config.yaml
num_hidden_layers: 8
num_attention_heads: 6
hidden_act: "swiglu"
qk_norm: false
attn_scale: 0.0884
init_std_qkv: 0.0222
max_grad_norm: 0.5
batch_tokens: 262144
doc_mask: true
max_steps: 5120
MLP neurons of a small language model. Each row is named by its layer, matrix (gate and up: input weights) and neuron, and shows model dimensions 576-767. Each number is 500 + 50 x the weight over its row's rms, rounded and kept within 0 to 999. Numbers have three digits each. A neuron's up and down rows have the sign that makes its largest values positive.
A block is one neuron, or neurons of one layer that tend to fire together. After each block is what it responds to, as a language model described it from the Wikipedia text at the highest values.

L5.gate183:423422466547526551497405516564433535511495508567495527447554560361432590480472496380485465503600572506570435554436500507354515492453615455520483474439573574480522586588469578626482486501580429499508476547391460520451554500564562467565504478630545511511506549508532533477536399486551607441506482464485455471458607461523513532577530386428548457492444612546446486484524557475596467473616414515457454498477550492453473483472453549458472502444572545481497533500473536413437476492579543461510531461579538518497513499441550467508562516526385590473588552580519465454475420500442530488
L5.up183:496536489467468504513488510592397578506402496432501543476516465551603565523480545463529506497528411545590472538431486526414465514480571455465524489492522526547513404545470416505564587581527569530600569467422514556475558527488546454500525601423463438488473530509592547467477634485528511580475487410457498433474465463418441447504502510490397521533427492486492517547483479450601578330548489452564480489513408512412489505513415474518431497531545487572399579418457532562500496512453480528606460461493485505485398593517558532560470579493493462494518395519520484469459460475477493524
The preposition in/In opening time phrases (early in 1981, In 1966, earlier in the match), plus capitalized word-start pieces of proper names (Incheon, Inverness, Nugent).

L5.gate1776:511540502543473552474434495505613494533419558471502545455555423561432594610511599500498464414554527484420455522451525421418478449521473504512542470432538532517486531589501534511406546584468520543576532546489515416506551501463483566430475457465505503445541521515529532475565490506405576371503461513403432553618515493443493563499466458558564383430567504520474527505557472465496441510549538545496483464521517508419420478413527576526468500526536489586510517502527406474545449610467469460409504500494522548482485575523487491569457455521460455432515511496520538538572497489422540602
L5.up1776:473553495531512499568472578509529533462439589499418547460491469614406559502469467507464427470522490491488482542555468488458501510461591462474454526517479512482474440455513454534515569600552498588515535519457431417455461515525499578578554411550566580500504552576510503545477544457550469451508542494451474502442472400475474478491536498475513551492544407464411541442502593498505411450480548531429452496560482447592477548453572607516523577484569488569546468464549524573529430419444446532495512523484490489493495570550443444499531570553490500519515531558458553402458459425425484513
Words that begin a new clause as its subject, mainly relative which/who/that after a noun or comma, plus pronouns it/they, and table-row line breaks.

L2.gate119:521531592535478477441502535501427528485476461550555414452520435464478539459539609446499441472399605428469444445421444468486488450427377493531644503528526525526415505468509491457445473532606567516585637512467453591525436481452437422548548410471476630456479480485532478443498516413483519424510493417426547474566482502523483551538501586549456502418545466452449449463564489473461559438460539448571496440531491506529475462534547515545556514493524454538514443519475578424443485505398474468518412511527552493510374493554465606446433516530469493542546555468563522502488493528564505462
L2.up119:623530633469407482500569481448457448505385434494500459544468496509511617494335521448582541548474484529447439391407484505473538478521524529471484556478570504515511583478548525421539608484538522512597538554490451550595428374473562468450481527557450498441346525476438442495548494480486483413508514524463541520525495543447488445505437526570622554482471541494563538537444527534447517478401506411543481404545443562444512435545538544568519488478491541479501577460535489356587491492410466528592472576519496494504449443523528516470495509556558545518553480543458510623455484544520442526
L2.gate215:447506444528567464442500505559524523510552483566520504616537545392502474483539515498522520428477514546549487515445555542539513606569510533535491518410468490512383473481548609524455515503475440486484483556513492569437492527510474487508499528530442487490541523437502534538501620512502443509456464521481484425594535537453534486542559482502473435512518435425523432525509527526557482420455440377555445457417495566527473493641476491528555457504478553482500395578365455492510517581601503602443507510553542492481455585477498511452447476564469570567492530474560413500436378423540513498
L2.up215:496456511575492533468497474512506404496473482493476556517508497505557612466511524469580492500494552589407577455550512516414535492539515497533459574512446345524519490548557482524481496520526542525481562522507484455475559444473512523515512450512452414485494581392528479476541530455468562374551519548513451570504498415495589486549434522461488618499481497422520514466563532437605477486460516458623519475513572537465551436578408466530573405500469521509452572491500480488520523479445510484446470480571508530480519538521536538505453410509544456553444403570523447487456529453559585495
L2.gate250:507467512422544546461502512555507531497488571501529567452440546506474445583557452553492463489486524540533463464464606523450544500452510585542557550510447544530532499490504513532460508521497525511444505518501577527517463442489547532555461414509474514408505555499575539566532600481583547498467438587600422548400416549537462607523572484522528404538456421513524435504416472496441544400474513555577466491438544525467439533461567532438463447468537502531424520491458478469526469578490533440481546512454496429434508500502409540529452432435460518492497484524551491428476476599522596356
L2.up250:535499470382499497502553638516428481570456620469600478471519614464534462456450502517590516533540515522442541534457537509526431505418484456533488446511513470574454530535503415449446532588532520498483514434514463503508520480500469520387510488516481566465490526582528573435575535500448429485507482509479510497548461402463486535492461491480493600549417495509513482615510536528478431418572401488508508480517475576507475429479561523491457480512619549570505455452463403543559490485513526428521491493460619460508554577500532542499445409486368494501531464527507422535444524515499489394
L2.gate686:439527462429447394478545505488487606524624487523458501534496489480465529505527511499463443495593555449456497474471492473468616488527556572546490493428495512512483485555484617494409560514533497512520577427589487513503490487496580471489500510519546479513477576592538428493509590499545623432477550493487405421562507416482527421410561516478467531544481501542363563426472508446468525492455504507537533526475531500503527440480538520528469524549515388476460487488580516395476572555535498475514464508497554445547478591565485516520548507491504352433505509499545488443498404491524501502
L2.up686:483493494541513716491550508456532511497494505500506593536531520463521510548564544486387550522386436570620472568533513547442507556503503558499472507501604500467494476565493493463577479397550469442580554541522417465534508511409529479543477469541497486535488500469480509493548463504532548512489397594448542475566506547499450445536461580480544511571533545482521532441609521508448398388552581532437445537540513415430471540542539464444542447466512493551484477452528473510482547503556497449557452477464528628421497453459457461452489449563587455440386468523482491423478503528443552415
L2.gate1307:543466495490572508518522386608507518483451411472558537529494476496418540470489521471444491516533453494535491500404452492530525464517470584546478442488445568536520537507479477444537524483511419475595482538455404457466529478429579507584527561542450515497535536497447524504599410411526514434415505442452579514521517395551552546509484459572516538429424451457582399596507579503548515595504460425564557417591539522575477488521455530398534524524536517463398600507586441509481555564478460465465483531596494455462530514445531468468501512540424500482452475542529528469492550548513458572
L2.up1307:459498552471492465547566448518460498535410436477445441534463450544448499488596522507443516541476524452523520436480537514498502491542568550416545453503471558553531495597525527571569550484535514480526509489478496513469544507505530554490577557554574516499519582533488497449555369462592511475451497468440544471516478437547483468563563526594457515478469477495533504581374392492553452518592516538591560502577445543425522574552468594489471555376543482503427428482566458448459479478541568447552484452565496478508500453420556554386602485461543606517524509502571524455474521534502497527
L2.gate1449:494522467374543369522465466657475407530517450527491466477474556509469646428408492457435458547525609486504404402491522492402518446539459463538516447473429583538518561561469420582539477535519474569545449510498550529500539454543455574522527498534475498546524537504509469441413484551481530411557531525522529425526496462551441449497491427510443476510530543473522512439474434480490578482493537486425472449570486554514482384452604450464571499491574439508482445557509468458440560369500534391569451588478539518527527550446556501474536513462509563502518433577544502514457516467539451409
L2.up1449:544572447486505465532485636483520570512611517508528454597427525455494449466464510504594513530444492526425544552607451525456544416548532493379436477532585570432521497599417456359518541511569524525516511448516469596456462480436495537503441545437526436495487554520463544446423479510464553553463486487467414415473542461561507381616458506493439465490460481516493521528498373493476501557629515468545476439477457517456383475434540558507450518488494502549476520488529501521515460540530521506431512487508524461554512544513557582508522547443486485494538502423456497442541540408487390502
L2.gate1605:471458456484501573441524514553388477430479529509504501594527506489545505398549492491492469497507483472427486515438457452492499498472483585558579496556449462458521495592478500398468478490493464562448433458470548530534429473445447442562527519523497487558542588444587530507396549538468502447472445426533536476453426477555518488466596528415499389434539480487478517494477433574510528608494531490551583435537508499486491456582453476591553431455476580430470584414430476608490547516509501432530505519524476477594582505532506508533509521561440575462540416481487409513517591516509521380
L2.up1605:499470512484549545515476599490481517545466549596497533498558528498443478491503491511440501522506488513522518472454519498547512570619548601445496545543442443533563556456582378524540560571566533469529518493481509439499535554547511508503506420489451329496430545488454449438501494481523466475593518490568576547517532454424497575481460438485554514518433537448523567430491487453609504576603499551444464504521542544564478478533448581529552456419449436510448532522572568471413533457448408555603420562529446482492602547584448513485526558531489529541582474560490411517459507408499513567
L2.gate1858:483472468514503456479388491455403515459520478513477424505609597541465546485479564486440510503453537486515507425517505553456511547522600489434491424489444455552584477545522550465453554526479520494417560490417470556535454491505526468525447484523499460418534510479490475464468478454597448515589430486493497440542531519492454545557520487536416501531377464420460446548621532442546509507470540613494531572431469493496509462698499483562544383546492519546489520572450451528541494570492498517534486541559458548433427596474524457413554449540587494460440456501474456442494551434568468484
L2.up1858:458578558387473558481440508495541507600526416575478538550563519485423487455598473565520434544477575471458474581500543571532618520547448522544382487564546498542426656436382524426473489499528581548476519533510516479506522583492454544484576510489525451462469489499583540470564510414543523445509526456560447566404476462469525489532546500470533519505603606420456442434541520470383459491496397451530522461492564578451486465490412534507623497457445624470550568495500588466490518510587515456579517548465477453467504579531503430563452495483476522477449553396505456555497546492430438566
The preposition "in", mostly right after release, publication or founding verbs or at sentence start before dates or places, as in "released in 1990", "In 2002".

L3.gate18:511602512424444484541502475462477560518372430572462482447500439487521531456575534440501532540541515499377429524499477502452468516531493584534552479465516360460477370539503537493456559516429523511497465569426446461469395441544500556527456483438444589603536553465504453421513439462544456516518427531481535525483452470534477510446340473546479516604396502505507507539469532473498495483524406575535502576515571477445399491566483467537548458395409431575470506391500491511491445493494476488474416587554543516495436528591448465496499482376475465587464563532510492598556416496423481568
L3.up18:583490441388490401517570466497536611551429472429602452479594566481484525537492551446525435516555444533489530504520533470531524543558547496554471452520411503444417361465569526436433553524422590469484503548452487433559456551480594505521505473515548537537543405481519492478498486492489461428402573472498548515533471474500466525446419497475466555500419480390415505500525566471492391578476399530554494592480523417582534515530501523529554532514502476523516376432493497504528484428502435470485534542527551456600414544535538478488506560541476503383433552535517493572517524513515450511
L3.gate267:515425497440509421521432556424560561369552556543492544454464415456445473396387538493481499535500503421468505506485493482524550511465525447413574507454494394470509539529602470543524508525591555568541597437490499493549513463448460574500553572463428457605405456489546515410470480446487472511448471483420458513555550484512533461449537478467632417436425535507440521578598547560460403504519495510386488482532481500494525580591534388545466509479464518456559511496380501411523448551563529435419499480426536450529500475481505547428443452472544451430503482495545434482489529500513557508
L3.up267:477453555479569603501573421415515519556481536521478558587455497480538550434521472425442654496506533490450542521554548449473607465558589493515570505457511527535437390474451461554491567588475503470570514480554519468484453498487407435527495499472483580589550519505511520474417446595580465491430518620534537511521556486533574456497482532548582508548555461575457539416510490506601574546504478495453477541436547410559498460474504556560496478472573521524489508539451526385536435437528565492543538518504515471534549592488509498497505571404543482443484547435471506571431552479445488389
L3.gate342:414523454543443469411468597507488520393468516447454488378487506486419491581483504551574519506493496450480560569450479489540568482529499587513432541500582504447463554506481496510449549483523500543511445481537592476530388393546477533507497494468445568482538494511489492496610486562553439462447578479484439596473515396374593512499527414428538511522430400478530425617476545513580489519565529517465431561523516590443555411571553474441489491542475542527412465434524522526528434553541543537447549585529426465522539541568477483443512485491529429496520545533487508467445501523488568467
L3.up342:416501452538494533482492444509519551506411560505425497530498485493431482529461496502452521501504536436566453479569490488439466484450501491423501551553504564480539473534557493387486574571486575594468538490612507503469423507572550424460475477509498517590456525532500479532518544545478427580451538547496528625567538488407502404435456448521508500500473455450530470544502480557554618516514471555471428536378524451433438604551515538521529544450488492474533520481517515500566495461581405483561526524511385474517619572411525483521488591530497527510540493501476471482562535483492519531
L3.gate369:424476488520370575406475481509451482459435488419531473505525518494488498469418425505480511572524621475440505512447449406476442472499446535463424484547512449500481491539523519498470539510544534597541528450489555435505528442448571567541496457493443496504471562484566475472488492551436358470385531443562452513498669516450413459513498494426526463538474538541463435480467437458501410551506439517448487432516501519445516484451522509479441468494481560552487519464566585541399563593511539389504416520446463488603450519502514509499532515509465499471456565431533596523548461547530512417
L3.up369:479481525463452496511487437517473526532436520486493507509463535515569524477543403522532509530512560543427542556519515469479513516440488524424462467488435483511460583546535506474515542584580448503585587448530490514497495494446466541500610467502472513523393600475496505412470479558490483437421441432567397512563499411452531513478520493452555485488491500513514488544443507312447526506562479489444501572555480555509536547481429466514548504558478509513499504477519513438470457476543437551500483527526517499555473564559444459466596591531476408525497567441465490397583473408552559465
L3.gate506:592448578430521576516563531492488468539514438481490538483527562449490508527493513488584492547458530497471480430504475446480483493504477487510506514507474434505515495483426464579585523455622533448487547530496544528479563498517454526612529520419427425569498613496495549517483472536570499533461517482515467532549513566447407522463467505422485546486507504491545514395556423544571437518498516504451506492513495400448604532498451509459521509495531460535446502389534441482568525577525501480441514587536504416498428457552564561496453439539504485485423533620569450552573474514478449482
L3.up506:445452456553493518520489552505499496557581477449442476472482496474492519532467558574516509398496467501528432455554454504364434478502576518490527517505552456572526550415545384477501477572439545627516480540500487500541451540585447533427486491532458510475467473517520499496471391505503460501457583550544492533460515471476536536624499589542402611490512497497524457458420573520534509477503445472534475537594568450439484442475417542448548505476481503546520502630495502485604494484589582441492511506487589441482472465601500511493478571515532527442431558445588566464448534568482411484
L3.gate1246:449530431389416561504442561391448581488500528454510479551415524550468563474454452454492547508546513482507458442557509519512497451492510455479486543544431496499463548398507500392563532460523433571452516486527508461529486443514531568393547502464507457475482447487527428498588465543480570532514527426440534430523544510490377602473608527458503577533486462516430529493396461457576502471503481499525521468464473500625513502494470471560553454599441559428569390432565534454504540509526527502438566497449591508481359495521418469543539630457485568529550467501475552480529499443471488505
L3.up1246:569544539479525431553492508489475514521493551470465535505526469450418487559537505445517461453388462537507587379529421481503429472545444461505558463505460506497522488589543492520447516498466413479480546480584560521497476494499521482450431516543496441509500516514687463606588610454464437521458565454488502675546568505495484386575425516502528409527509511362564443484441539545432491414436445507523516472506508486528379599529509470573547476533431547495481429486518602462503544437536574504609528461484502569417541469429552503442490388487612430434498596498547481530506466466415605511
L3.gate1628:483443509515428516555512520458461577480474555462498462475382523586558476553561439524404476519463577543477544496471523530471410444531453610527532540495560585544582475540544507509598559514581504545502557497484576599479544426478484553455536502530466379430521511507504437440474518644457487483373562451518481510481510354384386607469456470528503509554543488504493535511464478502530475489549516530438576510537505496567449517531366506482568483500497585500542440426412495510477462509519454561514524459500571532566560588581526543523579525425542486465488474576489494447514554528485554452
L3.up1628:443459544416527496512464492413556527524488502456456558476532600529481429499487525436540516464588550471564568485485530513486400485498507509514551492563559503469526501476581499459414564386571496533548537485362532524512483444529453471446496471456521540595476555487460554536510474520509515430476405464598486524472430489505466448491590533406542424549497541515561483536577491498585546448476497417471491477447474508607475479469543543564468497466565572525514534447537561524563446594497509549470501409486488586494410447604439548534496550519442519505380562477525572539472506520525532513
L3.gate1883:540511512484458541416477464466506534538518468499511560499551506457521518442489449455457515510614559454449438556498398570518547467559448529506494568480499489531562446566555575569463578493492492559445593512517470512467534488581540517527480530578394463478488602521538485361529517503425497512475449532491531512532415463525497516610446457467499461516518538533486602485545414470617493497482480529505529472434465522504544555596479480441564536525543530426522567510466563543511569554415564484535537436481503501448543550523536511491526499504482440543633521584505472574455485527503431580
L3.up1883:527516500467459583526540465488447431505470572474509462402517458489429521456543508380537459515576572550369514370484550565522535425474462541548494495468522510625540518423530545471475475501579513511558469621502448511424445526439587448410538467452429504591537457517568502516542461523457469511457487491460531452478557503512496453602508563512468432533514456489500508465588518515504476517489528462480417396523521509600470582556505463492513476518478573454508467510539491571514563512435563455391448490498568469503436458543472561450434537490488458526600421534499566515511495519454536474
Relative pronouns that open a clause after a noun, such as that, which and who in "teams that withdraw" and "alone who was", plus some also/to and stray word-piece tails.

L2.gate358:458543544477483449572492484435563624538453588515512466482518440495504420444444513524431436428491559459492504547524443530511479484502478548549421504484507497544467463489448487510513432489546626526525564550573588433470530589597486523417520612508484445545644495609490480404490454543466492582440474495483564588531552529458456510475561608505426519511454482473433521420619594488539577537442484416495452458481424545462335495567459528571485448517553539426589542583409530531538566596558506485500387458505401524503466521544530552472511510513560498550522524479519588538487535502459485529
L2.up358:524530552566537525442620485427553551443566600445427513524570494486515582472429461540455486472477413396480567416466396533543434527594463513536481450540497439503514513463470509417500458544486457459452558590533603518486535532463552383413540505523530511552560531533592524486465531569479548492473444508565496513634558499486505447503496571472529529504506416396462572447517558522562514542417533460480467483479551522607359551539455497486541592458504489488526514473393599435494458635515500454600502550496424532430610599510530577468502525493445469515420497507530477518399550539520454468
L2.gate904:489490448429450448439520470482494636469496521521568555488431446537576483589500474509515489646512467503559567490410515599583457467532514462471530500529563454536510422463375495417475558459500557448490482493510536460526474511560449516465457493576563566503525417517476476479571469452447475412417492498451463474473566530529506447499531523503426443578582474452439474486462487386459494604482476472640592581480551475546472541497581467516490544499596408456504471474446475530473570516404435474532470532467569503556454600476438496434435534499475518540435613494419482524456456535431509472
L2.up904:434519458536480528502396396512522557511512381501494556498490481563464437491540541444456474519523432590461534560532485553446490498498420575444551398531609416455567483493540482472539495510492518399450491516588486465502465459493410591496554532466427500492506543587460449409611468531520435527520438519440469544547496595476427469474525578483501607481535552450410560504438507507497441507512504466504565483533542498470509487542447534505562545493570384510571455502497573520508514448473492542531513503563470524507509579522458489553537551512598388548530540508508504586420548534549499372
L2.gate1106:553474477491414497438507480492551513527549583557519546460451476453454511543409566522486499551439515488468502462485511453433606498549526406496517559543473443453469534540470427540462604520433416516509459401524480449458523480517540510464475368549455419599511498492442488498550587422553449582488590513497490537485422486398439511502452477552432563524502492471472486584359454429592497449533522611594459474417511608481469512538413465632533484496493534473526395367399539543511455504450536511514565484463501503543396457485531492481422487504581372494507508553465472550530553513536478540
L2.up1106:518472496491383478508522487579464533488492524444479517474538489414425552498411486470553506451542510393435478520425519534515486465470563491546515561470424527512564570582405487489525491522491548492458488484485501528464464513471500610536461503468561539483539473517491464496511554547515476449520530536461513458482528476523442507557482565405517508455427556485529440501486574445523523641446533567420460482515625519500471523496478548563506549511525654484378562561526496463439467513526496491478492473448552555500498468599598487444488429545547507448509586512409618473518531545485476466
L2.gate1225:512594423517442537514435379590453573519495456545599532466567547429458529461461547457502436474523541453512547512492518516451405480479448482509521488484518428607564517479568518559476444584526518602518557608531452470490470456493520562591499578515420424473567447498549610519504457521557552451509420424430465474490540452476478535534514575460542531534485537483398499522528482527465474492548446551559449543582539484468464421478402499506539495464487492588531537460497494423564532430568439590483480511411588514519519534538466577462444544566474548550597573553502459472501506445483525508
L2.up1225:618482577428460561593471456427360510403412565466512499601460452412544528578514519505591546546536504419535568436527407426599581483446544438525484432464427471555487493477484561518467541506462535491532479503460413519471503547493533476469491435437483418494547519524547520567513520466549420492527514564592640501515493485453503444549532532567566545551491508521543538522519446492472444521530437455439486509471486506479493477582457479528581469529540456495595507439526516563552525464545504493523520588626489585548551475385561466518463550575585527513338511508434566609565480501497551517
L2.gate1304:538461455487505410515554530431570607465467526432574571409522494500437551500445517538545470477469520561547542384455505428562420377531477474585484446507442515507462517558531426491425561483513523594504440477469501479470486460556493484466481486500489558528511537554590510536534484402487549444473484596584448578502609457480450560526541548428588616587477476443475559518475521532490469554497498516480390465491571473522517454452465540486550476561451556534468517502593492431458562486492531457589444558542581446412465630523437496448464459569432515469538529499509495480453562426555539528
L2.up1304:466519450406488499564466589513473448529474560469477491553465485447481450579483522446477439531484502474446412542585473500516501608532554494486447483509512478488519471457539508519527541532426432469476415430548555543479442544491395554476524579577420551504520409598605591477518513474522384408499499475469464544407616544513479501441628566541444437498542627511449366555468549496486482577504495541553526494492548539497508571585499488516496546514517521440492452464477495460504474514527461489535426480440485530527535494622474455490442574548566513551550543526454436507498513459515524439
L2.gate1890:531518505472433509570579459484512525563535556409474492469430471462517522469548542532473555440486487499420479523532483523513482468566591505569466432500457388442465506599567496435510526557556481553444526493523476490507426490482453564540479524494396510456533457566539468532414520500477426469533546529461515529574478471433586637515534484418560439514483529593529500421578491476572472471480515529486578527505540583569434521379524512501584535502568446437565453481498507524424583541460510517483486535503477514466490490515554503422541587563520527462420472467352512496522552566413567427
L2.up1890:530505492505485498457474615535538544533458484502438486462538512488411522512587458470458480463481502526441539402527525484475480450511584488487443579530497571435401495465502506475406415521442450481449531532420457504523478478533462516518557515391506548442559557508519455562504534415527507426492564538525436507579449531379586477479405546513523506499581509478502445538498514481413499458491480498470568522500509494493458566468465450522509511405442539500433425422498566461572551441533634479494472576555599461500565503488456547458445469476487395533475426492438390550452419570505482452
L2.gate1914:514573443462368493479506535475501473462505490500576500358497517450406542503583497544479470499520529561523393531508512476474438465510562424559623624445482472500509547563475460479434464502517518507492594654466414485490508485527595514473540414494466476452510618557546543532480463439502504541533474554511451498462468544431552547496476516518542464468470418539489503492504483404455484501506463574507543483518463532456522492463532466498535524478447548543494510469507494552517531550527472535463476501540643486541481575481506469512540499483488499474585513565556462661472448480457525488
L2.up1914:584497517524409580531475415539526515470515472476508505484426470517480547509532585548541438493441497463447488520477578401585447553539511561525507484390525401558519555395521599460425486452489576531501562441586509485554509464503413559523488396512442392482554522576538504596519469479484426498467436522491493589544523566468436474411571496519489466558488441495431490572551557581383459543525474496575550503508477485586481532527515513499494529515587499475495568500446492523577486474475537518497405563433479474533494502370514491457476471415489489423511639500551497570535466583528496552
L2.gate1938:552541479485507526539500509532491498445543507421554557507436442439542548489490567504527455519525591472441625494477478509464419500532495629500496436511533460608510563538511535509554528492488552485528493393524429435430503428561460556580519440500451446443509557539547431551497486416502453582597472503573477525536501506464483429628456463509457589492504504556415543440529492508510482492505494516594343392564451569450491524434547565539502484546551473543564521494348529488550440573555517458521511550509443644548548454460450532530501521547498471489367540513509492557476456491565485525
L2.up1938:451420472555488449591532553562397464467536523485503516418540549579432515477520567506454475527520573461572576507496523510447415584600554484467496437591545523529593564567485527506345614556562506576581517520441564482539506512578465489472521533482403478473467548596519438452488557498455516435426464486503563512463446519498590502514473640496499498521437534469473524503502516552458509505449440535488449502538463511486467510521535551509548443542422530561462629543547500520442472482524514517437451486483555552449562529445515520417513435479474598459495447524546533547493484536516533492
Words that open a new clause about something just named, mostly relative which, who, that, where after a comma, also sentence-initial He, It, This, however.